MLP neurons of a small language model. Each row is named by its layer, matrix (gate and up: input weights; down: output weights) and neuron, and shows model dimensions 0-191. Each number is 500 + 50 x the weight over its row's rms, rounded and kept within 0 to 999. Numbers have three digits each. A neuron's up and down rows have the sign that makes its largest values positive.
After each neuron's rows, "fires on" lists the tokens most often at its 100 highest values on Wikipedia text that the model never trained on. A number after a token or word is its count.

L3.gate192:487522429336585412513533487439520489525431494398538566630412415463497439515425445462552503494471517495574470418553540518488472581469421469494567444458528409471467564573583567475465478492424521528496480477477549493492574509454575503491566488483539580455519495436424432463444460388500546481497503549542564545522519436466546517532410575415512517525420470474448467453456490592531501463608541467524482431589462466478515462454508503471548590550534555544513533403547529547496570576442454508492542465435529461518440514527480505472524537557483461554511526512515485484506511614546462453
L3.up192:513556510432508491598517411458527521528493482425417537461517539479451459485456589432573526455501587483533572567508543598529555587423470479533517445472515541470503439490528506438598457515451488533541462484525457636510582452547516457459542512546544507492472507467501538525546512479473594430496423555490566455459464498441438540554471446468529414488556467466554481496528521587524577565494520458524567482596555449541512525376464490426498542535621514526534513362546549483485481481371520458551539545407538465478412495519433462454553491601511389523512492480502454411488546540488459499
L3.down192:504578492458505426466439422429626560480472482440474530608486501567436471437447489493563566504582578511569506492687502555461502457453531480536501480459520501467482492522420553464492417511470526556527440492472503588487507478566547479492590559484581513374516443477482529521563533427548581462470460584478533538526525603498539502520478541412496490497562499484523522438510498615493508494557578515489534458545486426516454516460487478511562551504584455528449536448555535515399477503447537492458474525415485472540378490512522473507480446580442327508544536487517580447505541537489507476
fires on: " exp" 25, " int" 10, " imp" 10, " techn" 9, " min" 9, " Techn" 7

L3.gate178:443425516486560496490462582485578455494387409585487459537560589448469475499469507519530460488472458440486477522476548543523477415566522543436427564521412542576455514505490539423471573393428442571632558530521571521491493491550517539495503423474420458491480590502496499513478512527492421582487596474493386480472428501453482441490493547614482513483511586474544563493448512420605519505570576444440534540490502424550532480489580402491441540457540551427519511487553521497467486546447505574514495504475542491526579474535417508442529553492529499504524530387574569537451422439531516466
L3.up178:487459466478513517545465560557561492531457498503449518552490529422550456473620558527445557519564485490576516568505445518513475452605468423517437545449488491505406479488412618504502548592496440531505578527550550454554366498627583368536456455524542538484491517479503537570512454586432523579474559478564513490518448583406508517550501517598480504483548389503562468534531479462530479541462491452478570509518495473523554587525567432443417509495496481501574570461532491505490480522510605547507533478438488415581597516493489445445463523566465481497479483422536440566532540436571496460
L3.down178:579479563426460475607452435536543531554499431477486516559478513537437420517473485426489555532519531438502514490420505476548412592498499492454560355468436501500533540485540593500468454535461522581442574670539573526469436514606530496531501501559452514543501499556489475571476560494499531489586554474549518543454477455428522482566469606429594418514536532510436508544443551514421511442480440425561519488493581484547520476467576464470483421423507460487461533449527408505470515427506501501526480534542534443486519439501471554545509575537529502414460512553469490579455516587445620516
fires on: " pre" 20, "le" 19, " (born" 6, "ure" 5, " to" 5

L3.gate8:506467529508449435495583483370490576509505529518531474551489495552491477488465453556527568406497561501556516494386626472562499484544533520525489489450531511436543483512540480579473498549496436471472480454574472548485503559470470510534478465486469443552560564534525455469502478465517491487496459476535497418527517470522462462555493572505536453483432459362455508411499508471476504510412434574551549441566640502447492669496521440432496422427401528481463399525457506535493447532525560534562476598502541508455645492567515562540539446458537544482486503586498605525480574503492451599
L3.up8:469419406470573574563485553540461449478458501551454568499508488559483527580490433538367526530507513541524515512644463434461487589491411520513475470530438472494449537481504554487478447444558481464480576499479503466511483480535594533408570547520471506432456439523510519523493538531459456475555478456542549530486532499550506509492549381617406483487471382434472475487512497500463416503550578439437501506482459591548537501474501552550438509547525540528498475458455545496465508457432416538555622367577482539523419489478546415497384494501441550486581536460498465454506431420546501575
L3.down8:554548474498444467478460520482507350477553497576533439503490542559505500443539593521548531434555514412487512477404511502539507468484513606471503517486465486439443452515493464395496517480489545467480534481561503491462531601458549522489490429525392436492551454466446537491523509555437565420512481419449487523471535604536474456533576572487417507529521448413543512446452484499397541474573500480548451505454470460560453519445565454498565451508506613508463420540462502547450559455439517411439552569488516564554516498596611437618453479446482499535478548521548421556599574506591499528
fires on: " " 100

L3.gate484:501596508503562427581503486453566509513430476540633465484414448594472390447515498531479530439500488522551554503483510435527448590462422603547450497504425481504593524539502463555500593510530547490471511524499510498541538555515529467478501553484600423491451434481480471532504504487563473451561475481499586504499528483482441518503549534473537510599507433447517507497516527569641395530482528530417417459548437500569473417514481564535541507442516501487496506543587470422497508514551405548442484574400512575494456461529438414527517510614491517488568526454445555575398541558438419524
L3.up484:519605512484560432600490493415500504548435513521563497452441515581431503472558507546449567465494474502544485537494551473497427577456423587587444423529433517530549504526516498569490604529553555508427480601508565582495532466486478460444518536473543470523492459456499489508575528517551515471558501515551577506555546470560427501501521537505471466651470397453567498435509489554616416502423491545418455491595441502586475445477512597505564495432502504496528440570530520475518539477616426538491502592416562558474563493579453497490483480576538569475464538485479557504417553530486455506
L3.down484:573603481504536475487463533467526493533464399496545466455444464580421404494618496539485455558487511532560515463667561430511446536439477514541400486488537468489565441514448471518540541527507444482480480585546537446474563566513483494546554524421517427563515420435472482526528439450522441456479491474486551468566530511416471506473488500474478480564530453439531507541527521516590425471481527530485487532483407567639537479482437531555493441492516466429603408523522438465463523510558464608462441524505568550487480522497455496574579530585479431426479423535473491552344527517504499552
fires on: "f" 17, "ubl" 11, "ingu" 7, " offic" 7, "mp" 5, "F" 5

L3.gate214:482419489414503559497469542490514510421476459509532474522547469554457488541471497540544458433521451503573455500434489621529430426526539605481454561515489406618609440512554512480457498444560512533503471536498506522514562476445441472522508448494465462502512509439532566505433524439553470523521518512568517437471500553513408526491565606532446488458524547486550442492546481466502569421418504459541542508513489525556383486448504404509514502509510481499462503463607519506518448577582429509455448425411415500644493501563514433486474480515450629490575478456501475465310451524510503548
L3.up214:484470505372549561534426540525488519462424587543552482443534546499471554530439442470528467539482494431494500501388519589462476506441505406535523576428471503597539431511573486540526521410574497471519438565568396546449565553426364545502508515537491484496487468518544602487479457423562502489479427620458584498498491570526422522477542546395483475523566516501485443471541510464456485451486508446515578493448524494517498504347490436521542460573548445481493514449557532504472584465512369469465426501458521530471475479527504495464479496541471567498558481499519400468377534542516472553
L3.down214:570465508513495549498468540501511514375572573477481536494506496517522572529426579465482538434525515438476409581432484525602426522545563466605520474466577470512517466525446558405452491468537465494508416469498507495492559558549456610502554472562487509523529503423555530535507438430540533570382526531439580425505437554526510609466562448532496436523585598544494427481471607538555439492439475605526511446359480543509480534479459495585502473619519470440496506567520532436521458506601509547503458527466459520502459462455517464453469475526472510505528509472533546417509443452529605491
fires on: "==" 95

L3.gate379:547524559614579567567502464463494438437589589431402465420465392605534492373455517489434470459482530448459517424542526486501429549385578546532576518504481582520548539507533526488502575510564483576501537407518539454517598577555571486438505490483528517438472512492561424569538491609482542474491442578499495616554401524571493475570531485486484504525556471562508527450489492520449520517474418511555499530446451608546548522404555462480477562475527531495482517530532486525513500407563442483464548432432492511518524580516488527453553546465538436507510564472545495562528475509473455499
L3.up379:488513448524511538473489544440571456448529603482386388466474567556613511416472584519375504485490543530471473454526521479424512556459490536497494456509502526581554544527493468481433578479552514573495553437525545535559489536623530403452550525424622575435419552493527522522513432455512454533479511548574433521511424498469455468531460532452523435577522512560553511505529481463474467460591490534560461540496496543573415488497439538472459572480480583462450416549604479476471528448508583479426624462416544491576532452483493478493458524515489477475474538397575451479537511547513524455
L3.down379:582496595447535513431476421520491460498539513468413522446477476400535554413519527430484523436501560451520427535541480412547454557512518530525449442490567595469538515540546490432437493488510446481594505499507528484591515497593547609588483493447491592541521397501491504509440473487455569491478485555517477529586542472536539418507583526483488483420512496553475467528484563421405496527472440542517493497417531509534616454495522573493513412570485427507485550535537503473463546423542480555390505507597513543529455670523436476422515446518493519489503626496467510486572444500510499576
fires on: " first" 17, "-" 16, " fac" 13, " limited" 6

L6.gate593:570506456462496587428519526481488491460496447423565428553478564562567463510508522464575487478477473471529484523466434504494662497528506528526494528439492540558492551495588542457469528491616569498599477497586558588399480547541463460565456510471516486498563477513513464608536499503520464527507543478460565481507498591520573504528538445384490505526423439566538524557520393536491492569574471478509455536445511395589486482471557477436513546508501644541471441513502503568494465606518486588522470456552417489481489509463560464468523557597559558442429582416522486530538501448480445589
L6.up593:505446503556529532518537470487406560515531501555441456528554519467509534471548523495507475408493509442560572502467436492531468468541439559502582589539450501455481551438458461534437501526451505394469520467576649504421454471606532474539512435509425437499535406588574554560548553473443496523490516456499473459582465578586445582600495578549512560479469426481455484488536434510466494503503569479576472507432512471439489516575539446435469433468455544531497523474501504527407519494520507609520571444489394512477411509437440540456475540533552471508518381533482426445507534448546627450
L6.down593:464549490552392508570516425544489593492497444504543539498415508548473537465532462495511495554572559405541486464466461482375546541376468562543495456500427538455570543569537474571512583543420555421642574459495420571502446530533485459463506484442483543483553575461535536488533500529431590520485446509512439510551475487538583459480474481428530617477532529498523538462475575398502478521416519473497487463497523533520471463521462447503547377515468519515415437500527408458465509496493558619480400551484530398499506573454550518494431517578475475432508489517438426485484518559540509560
fires on: " " 70, " a" 26

L3.gate388:621583473566534587534567425510475539442536442415496576444579543546544542555498465528392542372520486524521545496490464512408532497459460497453495524441551515588436507391518468548522526508442572443370466538580484534472484565466475469457448488476500475423468489503479569566479520472575518466557436523594494534465435572491554586602465473448534571541469538519506535602445494562495432452477569574517571525539498537459565464584503524456457445496508525441487440493571572482545438511500483574441557509483548408545450536489526492495474461487488483469414451479511472437403518539456465564
L3.up388:538634489453514502487571469570541553453449531495445573473574489564550483523556412539496513440505518562427519528501494520396504486519502416457532542517606513588483526426518486539512407490458571360478484532466501634477455487497428515520463517481445458583556516522578555494497437441571445553509488581562409495520473538499536583503447494453511459578474468421518597526557528465482460504512500569528626445502537453419538401488506484445390458479464496466526485542555573538565529529518458538482462426418501486494538553514428487499519421599586537520514473585531468493476553571520464488
L3.down388:524556459602492541470503464408491503489441500445538463521538452599546486461515419429460502538521436396499534439529540564493547514547475454575482499456527456514456443518448501536484472470500522480468439570542497546455495565641420466617545435526531424559498551475517507523424557488493490547501516607532500477538501537568509506488503556492489443359519538448473557493502540444511479525369502546439416469477496520529433515464380507478462507501397492414562594573510452579428465487553587472410475446510511516530464511464509500520565471510479457609530497548549564450617503442481564602
fires on: "===" 54, "==" 30, "====" 14

L3.gate473:553569488512618630613400464461486489462509499500501513517520518513484419503419435461501477463400513493474414511478575400463541505509394484468532451487420333595466554505501488523465565476528458471570575574440447484558465606452480468519576504549433480504538499540473563458474597542544535454524532560529342402480473515493527510532583573495459455476544444499526533548456520515450548581532537523571542476519513517418528520515513504473437458431514516473585525530549515483549523529489491487480408507435512552565465502490537523428522566491529462526514561490552459422429454473545577515
L3.up473:472479498443447527520472475454422499425544511489462513505537559533507491515537485458499553480551507552446486499523514491471600508485486541470458483470500468588501519534469548512524565500566521548468469564402527460549478582499564471474543450430410514516447479518455522437441539539495555416441524505580420428439404537530459483489569487439487520470500494622582441530498384523458537491557543474526460489384528553605546518566497504485470431470524549419606544476560489499464470486421445609492552468606578509669456473462526477507470574495450537566441454540552363421516471404543505508
L3.down473:501470582494456548472485479449450456501487479544515475468458596469474437469557488448418540584606489439456521556579482478472591462525459582486539433479502388506507451568554531435502487426601506539388487572467399473478541537472549462445464448517548547518518572504354529499453520476610506527541491420497457526547510491482432513391485429488513501531460462538463435429442546498448434450487560450564488473479479497550558578577525563485445493556433577483456522425506487457505606434476512467510459574528523451608588534400523461500416509575457505439470483479590468462483456515504496470
fires on: "=" 34, " =" 21, " that" 13, " to" 11, " (born" 7, " either" 4

L3.gate632:584529484484368507528450475443449459483489537580499499503518388449436511489531509489505411453503496497556518499555622538459584514504554498529495492462495579452562503480463465523592544568521534469427523500526433522561471495491489444494483537517557598499594491511404447457508468475584525466477521434573526406580471509510423522548527486467498641561501494491401506463510507555457420567476523451504576566562525539422446477425441471391559504456507518509516580482521604494504533516671437493489540598500578473490506528469518547439462519551455503521430459531572448504533454458417572496
L3.up632:505490430443505507522487522525434388559468481509539513522429427484520502568505485516506510506499472500553535470436577557449524524530578431492480456461545576431451479527558490421496543563492553493439459504467468521453469502502565541561447472518541488539569446446517466528447425386567468573537535516529521622546521484534567497623507538518453592421541556469456562502528540462520508555565507558553467507573613561532458518551376459509498416423547518528559449483504538493449574532523541480516574496597570514422552538499476508532560545555545378446476569508582421531579464511490501349
L3.down632:493504555478475461573456391560455497541491474533512573513473444472441603551461577473453459498517486428564473478603594473508489471476461563544547463545470594456544453541529482586459477554574499529537519471484421525533444490489536502500508497519509631497527384518464531451495456428527516470517401453570450510566454577515446465527525527412486575523549509467407530583531510564479516489468407480517513511519552567473510547436535553391518454525566442599592520525481545474452524494632490540517516516492586524543504538456534488475470436449503438610495492571492456529637407521532545407
fires on: " res" 33, " Res" 9, " val" 8, " ass" 8, " diss" 7, " pers" 6

L6.gate372:387501469528561572615542484473513501455518560493430496504593546547444443492482413466503505545475570512590471515498533477410535449477439387567467516558481489496433509464518519443562506516442480438534484543488471486510583504498559504490501522386368484479453507472395498513472527558396525526489500518494591532431569479484505463440500474505458538489509497532455453509458532502468529524468433484520449468521486505561526563571585567452426517540551533552634511612536474477577493553500523506519438444377394488578513479456447550516473415473501509541443509559469604512458573380457402527
L6.up372:519482538489563513446502481396520474521431580473452415456388507516523535470546562538467457553454419450543547434428502533485528562483489584383514491477491541499439572574572441464461541510452465511446452554505449526465514520415530557423556511538472448568551465569502420507605492486454544467483413559523473615443497451539437519517579453498529464498571455505468447593492435573428532598422551513521464456596531583538425458549470507527527429505497508441478492579551481600525434576520447547552526465532467474478481536471568486498548475464545429462433452515475552439493522412420532421
L6.down372:501484514539470546442496541540522448510550599463527561443450554557545469423506514503606530499556540537504529463474453435438464630555443620599456483579486559523431510559417539536444491532538572555452414594439390480529493511530520541507486514524410389528522434559531525585487453616503510532472486448439410546543556515554507520475537531496528522572565485437495547544500519437552565553523519520495464482489551499460541543494452575534457440583469477374494486507558549593489498481500495510560408502501461446418489489470499497483471535503606420535483470426477478480595421434534557530
fires on: " con" 25, "–201" 7, " 196" 7, " |" 7, "|" 6, " (202" 5

L3.gate468:485524546561575524525544454449546492572530403527406415542434553510472418460503490480574464436528485485478471406581431474449463559496542503504470495530532536572462546528480556520526408460500513518448504647422454491528558620480497484470529482492530470405505526550467450455539555517471600474485487549515454442543478468532461510435557537532558569533435435517526506556446454546510539494497591526472565591496464441531597482441501528451539592419477458483518511465545501540474510507520411558518601496497449488473495486443518619451480443413559497451502537377562612560493388534461519566
L3.up468:479479558551502535485496412473440461531502414496526426583421647535510583494515427477576473534497540515499478514498479485486412518532539476483475505444592532556506491558516584514521447501541444523524470544445399532441512564414482520485512444560533501390471546483433504574516493495462592462464430584539548473495500480497379606524548543482504519550436488435519430576466501467473547535395649555485639501527444516600551500523475498478568552494564517449532458431528510473459529505525491481537499438519526474469472437455486571506562461446589502482457396475497541557446404532502522599
L3.down468:540513497495543448390547491439537453528494487575449532533512546457550453585537508466551458486453358454591533486656541524607567515481522470510474551567447493521460483481508476438435459489456503477473476476509470486453538451448509585435432603473513394494403476462456504396597553505521507466473569484451566489596437532469542462516549556409476524529522578446473517467476473533505434468505446462591448520450588570540596548493474526596440488481477480509390480564519481379461547458497489503573450474522510553471497568515447524559433530478560563577523517438487471463498508533524428457
fires on: "B" 40, "T" 27, "P" 16, "D" 8, "A" 4

L3.gate268:547546533444455524416382482559527494522536557546493410460495498547452513523486557463611423503574595502545513501549499525464551536442494545525578506571533490508544503551447431531522569621400440527577548508538468507483458450459410396513487414568533528501496431495594551555511542504530435486492466539538523471560522497601473495487489499475507464479480546488509493462544461479534515479524514590546533553543510571408520541405474603507492522447570408421574537503531530463588411589541493520457499514488628479485413441514403624400503523498474512529542494475501492466494449574517455564
L3.up268:532532529521546526493418490438473526460458503545456590517454505509514466539475517621542416558502517488489557472543432574480601454506487514451513516507556527583515494461524483429479506500518441497553536501501531525437479475486482564574441490610476438479496459476555485426496569584567456510447512623439568543416453530594426562567540527507480339485472475537543442492527506498503446385435500507491566482493469544614506573466572508568496380506577563592560525481558464505467545549538464528484541499447444492458402478456500506425472556517385477514597414511557501454552502576446515510
L3.down268:568440509577432485565593613469521565493524511521592481448555518393570526510588450477481523517535427411428521510528456541514426492617553542475581493377428493472543468575495405500501428430496529471441426504516511471515532497557546486429538423510507554531445537394468430494459473571417552503552458530449510487571527466516451505420499456517490543537574489444441471534488536490391552551476498454523500518509520548510424557477583580510533560479557495494487437546488522547453602465474454477513484468503527581462457437521543465550462510520581513532485465530548577528348539421569467499
fires on: " of" 16, "==" 14, " such" 9, " –" 7, " (w" 7, " we" 6

L3.gate326:517442594523560481537458541472451449407550484543537483475446525554459528517555442507521470511579488438450462413481523547546481538496563502544504491530573536484494458474421527477517453475586576531488568609505530442533534510490550502457461568506412494506390455393522462526407585495489500436453582524503589601548486571507496486578488480538544565523504481517551539456487583601507383526446513517462568463467536522491480490441477503539527456614486555457472589592577461602553576526397528533415629479545551562482476499537554505505513468466500503585589485475498430454487471582473541478
L3.up326:485528399420447515497544517463547483558401499562522516463435513570435468421421434441567482490438474496526462505566514436494480458410558453548455585480447527466448477500477595474513554443481507442508524516477403525508532463488474551631532515492527545579495462484502545459501500442521410481533448509459469423510512408484427537413530560460574563497518633481474495488506539488554546515515530508548509485514566472459444426405489368510472518521479396495549445512547554485494440626564466411519469470436467556437369594547458587462554500479520531475551573480489509409495502494515538443
L3.down326:530533513545463507528583512568453500475532547576399488506472513472492435478465611504618453613502585427526521545467485489502560601455454599528409446437499446422525471448524455441425444522465515473512579407487477539535491486504432509454607424488483501579525476514546407579561453436462488545398547536580543485478445513403531545482506552455497525478570461518475480371490579428523560554503476484485580401545475523470505575551482527460472550574467495534580440623522485502466479509461549467571468569439436505535472428464464565468501453457511509560575495539470518484513488512439492514
fires on: "==" 63, "===" 5, " 2000" 5, " 2001" 4

L3.gate631:507584487508458587433448642507486542510473469605486460537426541454567544487501504436478483433568457385484473485481430370538445506595458524486536552399557524519450516499559497553603461473526433484553550446433410472505585478499490525562544480467549443631535545503522460583553513485473599413494499523528576490463596591523526474471575547453543501508522448556489477501533473586487490468575524507390435463456458461481507506428564450552465458465521559483490528451531495479482471614509485497541494488510484458543587454465587573562556503436464515568485496571521420471526520481490503556
L3.up631:563573476477450567447512527491405486482500548593506540566410512441504487551447514500549498428576472437480461473530438413575429537556486507564576542396582540581469435610498413506548403447506484436508574468408450438555547501487483468487521511540541511476511474455485465561498616561491615445467516500501559543433569574505469475521455520424540508514535457553443542484536473512506551421601523531529405556459537545488513578456614457458492499490492491492467502449501493526458487523498470546458524498421428411521468513459551544531519378420514478578431451521432485492559422461525470577
L3.down631:523477496615489453493502493467510571470501451370565520439581486594549484457505501516508507523473504581525571553556521583447604469480482522521476420632453458518508497434450559464437523574551561531405467540612516503449503467415457555440441539559462479547479507591511524483441525552479463638473446507493526479546434466550468468487532498580447508492557594384545446561437478488484514501385541502479571483495498538551496446497419501524522439485499598516542565546486459457455585530433490487486544479504519518496475444542527446464479552542512504473640485380571516511481508534503514400
fires on: " two" 27, " three" 26, "yn" 13, " writ" 10, " " 8, " she" 6

L3.gate294:496489446516519580534487438511477440610509459486485418500490499577408512549468580476478439457500504462564447497445537489496548477456505520451483514508496555486514498446550468480491474486574561454546508472564526509516531529472608491476486588378567522441516477539475420476501513549498419520500558470553501566412494483553505438468448575491512653510486553573486474496450523514523485521521514413623508445559602380478551446469492575407564534494531490492507402479475501432501516442556518423531482389485486473400554568608478537498482391570614483505507485527423525452451375481552504485
L3.up294:458487523441478407575534416437495558488439457515454453546535447498439528477458595487481425480528494485472420516446632503475499511590560503521462440516480539509561458545529465507489439481585472397516545555496487533569576514468536382532515601397615513550498519539486457420473525510520500588499527519562534551458467442544514490493476539526449521474540512465453489497403482504511466451513493486619518499581511471523451487379499609448539432468463487458515444605437551473512470428532589520553472435465553515474552532491435482476502479579533459466445439506403543431499410466641444489
L3.down294:516557442508506554512433449439467468488399460551452480459492475560488585546430551453555426502617433492477523536604535488498565471472501620518528421404475516417547425501508451494430447457494555538447422429509537519527561477500607523440534510471502544489484384420415528464517452537493477562530518492466564464515388462534470584487486456563450548458578516510478546508473439498462544488441516493579582504551560415533522465489501513373567577481577412486457449552508450523511528492610464515545526469510409534467508593565445445481501513539490516569470541551458531537516535396548493452
fires on: " res" 33, " cons" 25, " pres" 11, " Res" 10, " diss" 6, "rans" 6

L6.gate510:582427526534416438584490476494490477502467490552539534432461428568549454479475512500508567476500502495548413469529540418544553423469528472572546457552382474471475521536424473545512514485476606431523510426539528561504522538569472586539393490417551398460514476521459437528480559528452511492497490489448540466642458547487527537438479504473545579544416494470471453480552509495474488487454521413528543470546481487601565556507518496405489552594519577459529484504454492413541434630546485439483521478453511493499634455419562499534475486414557455528397559447596533539493468528485453470
L6.up510:549445408402493516506628567496633497539526464540389493481438490643506509475511445479451550508405501449443477469431440440535497584541526544533419491558461497515496463446455501454530459478510534449497476462527464466482459546583473515476537506491541504482564428619473542477550459456469439449430533404488554434578527445479574401487538447438574523538410450490452420483530591578522421398555499540419538478498574515478515592559517500503490572498504532522438559486517662463496564503477459540429555514498477490482521513492551458549497529517542491423514496588501510503502480460474521463
L6.down510:574489428584475585553545526531495509488477479477580513497398479530504547581507580418575505486507563392609499472587455488572418509564517579432560488490444497492588595608543502488566476572483453423506438458526490524389526485531431516464437490534413517572432472542554523543497487524419553513568439498517642477438489476463435488476445549404525538533486515539472462498503474447445490452493420486553546562519528518517472518524569530545523526501561547533492377472431455542464501591563490511441440499572553577506528475526479536532509475500446469523554586455577538401506505558513518537
fires on: " (" 59, " " 26, "t" 4

L6.gate43:471483596417608479441525446530465571489448549486511452489542469585464485430427507468558474498544546527495472437393489507554554448589553401532577477526432414517431512440550505527579480555456516597469554476521534497537532408530550484536515532514476476530515532577519466436405486530567485446463492488461401499561384492490513470499453518488520541466509457571515548425512423483570537525537434483494453550539649465430430434504570561497410565520492537523523536497509517486430549574443451542542461477544547451504403491515527500573527478341502428544506565490410508519464511489522481420
L6.up43:484529527487530472571510449432485476530447560467593521566507498507517537578507519508482509478494571497544508399530589474460449572564520580492531518490531496477496508346548525514467596428490517527552502492516514513576466488463447461494500519464491534522488545547406485474548423588523559535502418473546480507436405519461456635572523515530523489440439534548402450421471512382491512504479511531526443496554506409509466432583483482481455498580526495464580493483507512502627611396465465541474485541586570540463382372484505477502527469473497346486464521553522386504520487477494489464
L6.down43:441504482491461514493553512492521494496539498513512446461543528518428544509448536456489525533439491568472506500546468460548477567549577432492479538472461436542444561348510479541421566578491493487437588451541508592545463483546467374471514521568516534576485560509527548463482558497514468561470548503529560492492486486438411448493542455483399488473385480529517439495569528472477421525421515505551476452574547497514456512492483520529522556464475510459562457429458539518541536527506539558484493416503509448528503542544563583505453495444534382494384426352422502555387450571359441389
fires on: " |" 31, "/" 16, "ver" 5, " Over" 4, "–" 4

L3.gate233:427493537488488464602577565509570400496504506479460511511458481387491443541398484492489572437501578476477504457413494486503417603493521465504474430525558490360489521550576527477545457562407528516498482536555567558431476472606538475558462466430451531557587550523564510478434493446468493506504525514494524497500498495494495535546433563476549529433523481532455554522467459565552510560474512546532543554555477459516439566529428571514559500508537463546494441474598558436515440517508535459519517534513401518556485409495462402539605381580438391575518531505450498621473530546459506452
L3.up233:437561449388446477513572518505419546483559582471472392504585485513556520588550455531552488510515543390504504487457543456446588474556495468507529446455412440431414502471478578447538462467478538446476470466485462455436514518483490503460531582480457500496425518455453447552558512467541563520452525575509442402548563471509500567513601424439449450493453491494466444541544475574499446452503580454491562482469551573561501568522573582397488427501579469494519577508569424560559538533530513512472567529539542579552484424521482474499495520521450558485550541510585505444441601438405409509
L3.down233:509608515511452446636498464492485486546583541430453494476484447491418515534519465566531405444482505451531544471551487547533538484488534479580533481417503540385458499481535566476546537511527617529552438455496543483506539534495511494498459460435457519474588464431445488552498418479446513513482527416486451453537468474474492532499454539459481545458522455484516524605505375550654483457534492427568597483543513503546545598505464500470550533524562488561447408520518455576522447398588586505518502508472412485583515493486496505484584399542493457485596589509473515616396535494502488499
fires on: " art" 17, " techn" 9, " scient" 9, " Techn" 8, " lif" 8, " gen" 7

L6.gate55:537419425544461472451556538499545511461519544543579499542460520513471480516543528513407453388520529430571559479481584477486448465543524588555485564568515554422460503543448549522484555483573557382454499467526443526452536493463511503465362492520454470511501443595485546502508537506409518512504565608473520536524494541443446433618605584478526603496470443525472482398546526489524530448567561421443503484514555485482515555514495445494405512525486551569443476432463447540426495570488498456519570520483443528406512514460538394573436431536558485526477468508521530562427550516576558419
L6.up55:531514526453505622605512576408475547472469528497514413417472349533560558486516474524567474444498457454483441560518486531534470471417507486508447471461569506444465529599504505451427444468475477516466555468479522453501514490533457509504548539540464506529551425517432512559564595529496547454520471501415571500436528545471475546560446461497475519442501438499410477575447577506516379521524478431447384408528581522562492560385486473515483503527515575587444492530406420427512458556484517590544568528515542402546494506443580441448435469490553490475507530537516465447504442499505573577
L6.down55:505491453475494515634552529436470495487505486499509555537497481514556490471468594530471544543558506486558494401501497543519615462489547596475387449447431538484553496556508496541554488446472472560552498530581552569450529548518551480476463463525459490482620516510554477520527571547446684466564502538480520548510438487575516488523486455471496558501449482440513568580379532418552460537543554547499538490530496447517538558468497452448534472439385515467426508500490470494476576522489486450555488539531489436419461429360579537521486489498616508420503568430433522424524410489520470579
fires on: " " 100

L3.gate576:488415562506499616523601512438465461521416452468464582525525532510506452497490535534489373531519560523565494499471454462526475500529517456520454486490428383486422494510490513441467414514485447456494634601511424465483434512476470479431528520442513567450528562565436531496549546527542506519445518501630518473438514494498491530522541488468507601583468517447591509587524448538460444546461548430535539472458493529561506545466534537509591583464554557456527379528514366492572504471425460633554546547516433425534481496514407566516531503463505467559530473514475544478466487597520509561
L3.up576:467479478544536571561593435475458452518471493534378404517556502488462472560481446583499403505502551512467478456445390517579559595508503435489551530530459474452471448492497492494501473510561487501585574558500473424465482477554459528470546561491403469363524484538472503486612503532473584426568491553561539468531565481525499548491576469472560582548527497519627473585509501499539395572538544470468494565471573577488469477501552540480514513521579505455484396564549455442614520457499371542489567508483460436510400488478493531509537562418458534565514493481553540452499469566502525520
L3.down576:478501532552599563485464581534496528498467479463535476498467479492481393514552463579476434482497439466468477456667480453600538504466494496494500438452461456489536438448478484539469441494512418478548463550532530461464500481491525499515497559597507477463455517539502412465501534518476554547494524544510481566529467548493488479478523561456535554370498540535530580488505439544505557551546532434370518525416607485485600460530490413486418425564482568564436550433511547477492474500449570551533480412565481585387513515439432523542562470422496530586380463476583573543453488510455463391
fires on: "T" 33, "K" 21, "B" 19, "W" 16, "M" 5

L3.gate371:538556513587562474505463568537529550513531497476427572416547457539482455499462515494479511453443451575547573523471588480418431531473534543473554556502532594524452555475517485472564490487496451515453454505556474426525595444507522492466481503505462508543540415443509392506557581536435611541495489588557477579451438535540529604459512457507380491558462525461473517466533524434549392406496446426479364572525459392482478512485602526471523578507548525498489535554576437458533470437508513484515561449536511406556435505520554641533452503560550498497513520518553456468466469468483575483
L3.up371:384463527471567493435417487439532598433475484468589439448465561497511487523502509521499632476456464545487488490373500464506488453564386529527417594491499509492462462477500449477594529504490473444521544505576518557624507432402532512549546598451425390543635492535505453466463517568538498502506478469534474401462487491518532535587601475516515461482539555424539466459525567472473466503543443473506471484521451485536444450567517425438490416520541492482497555476549478521485428575511428520520486483560509471485490447452568428470448527555397467496514538484513496435397570536413476449
L3.down371:483505521494447540371546467464549497510543499461512511597441474513419498694559489571501447477552517503518523602713450534508527507451464481466584506491483490519523511535487547472507520531503529496478509511568428520442448541515435416405491517491567525452456537454422490447463501512528531397527504526495551491483466489510462433394458463542517578522585402642462527501493478517475513463476573515415479513535579499391563597452524531542550461489477473509464501531465578519577529532455503498457573542458535465502443517498474505487519516471572452570410459513525507495623560498458499528
fires on: " |" 45, " with" 17, "|" 14, " and" 6, " by" 4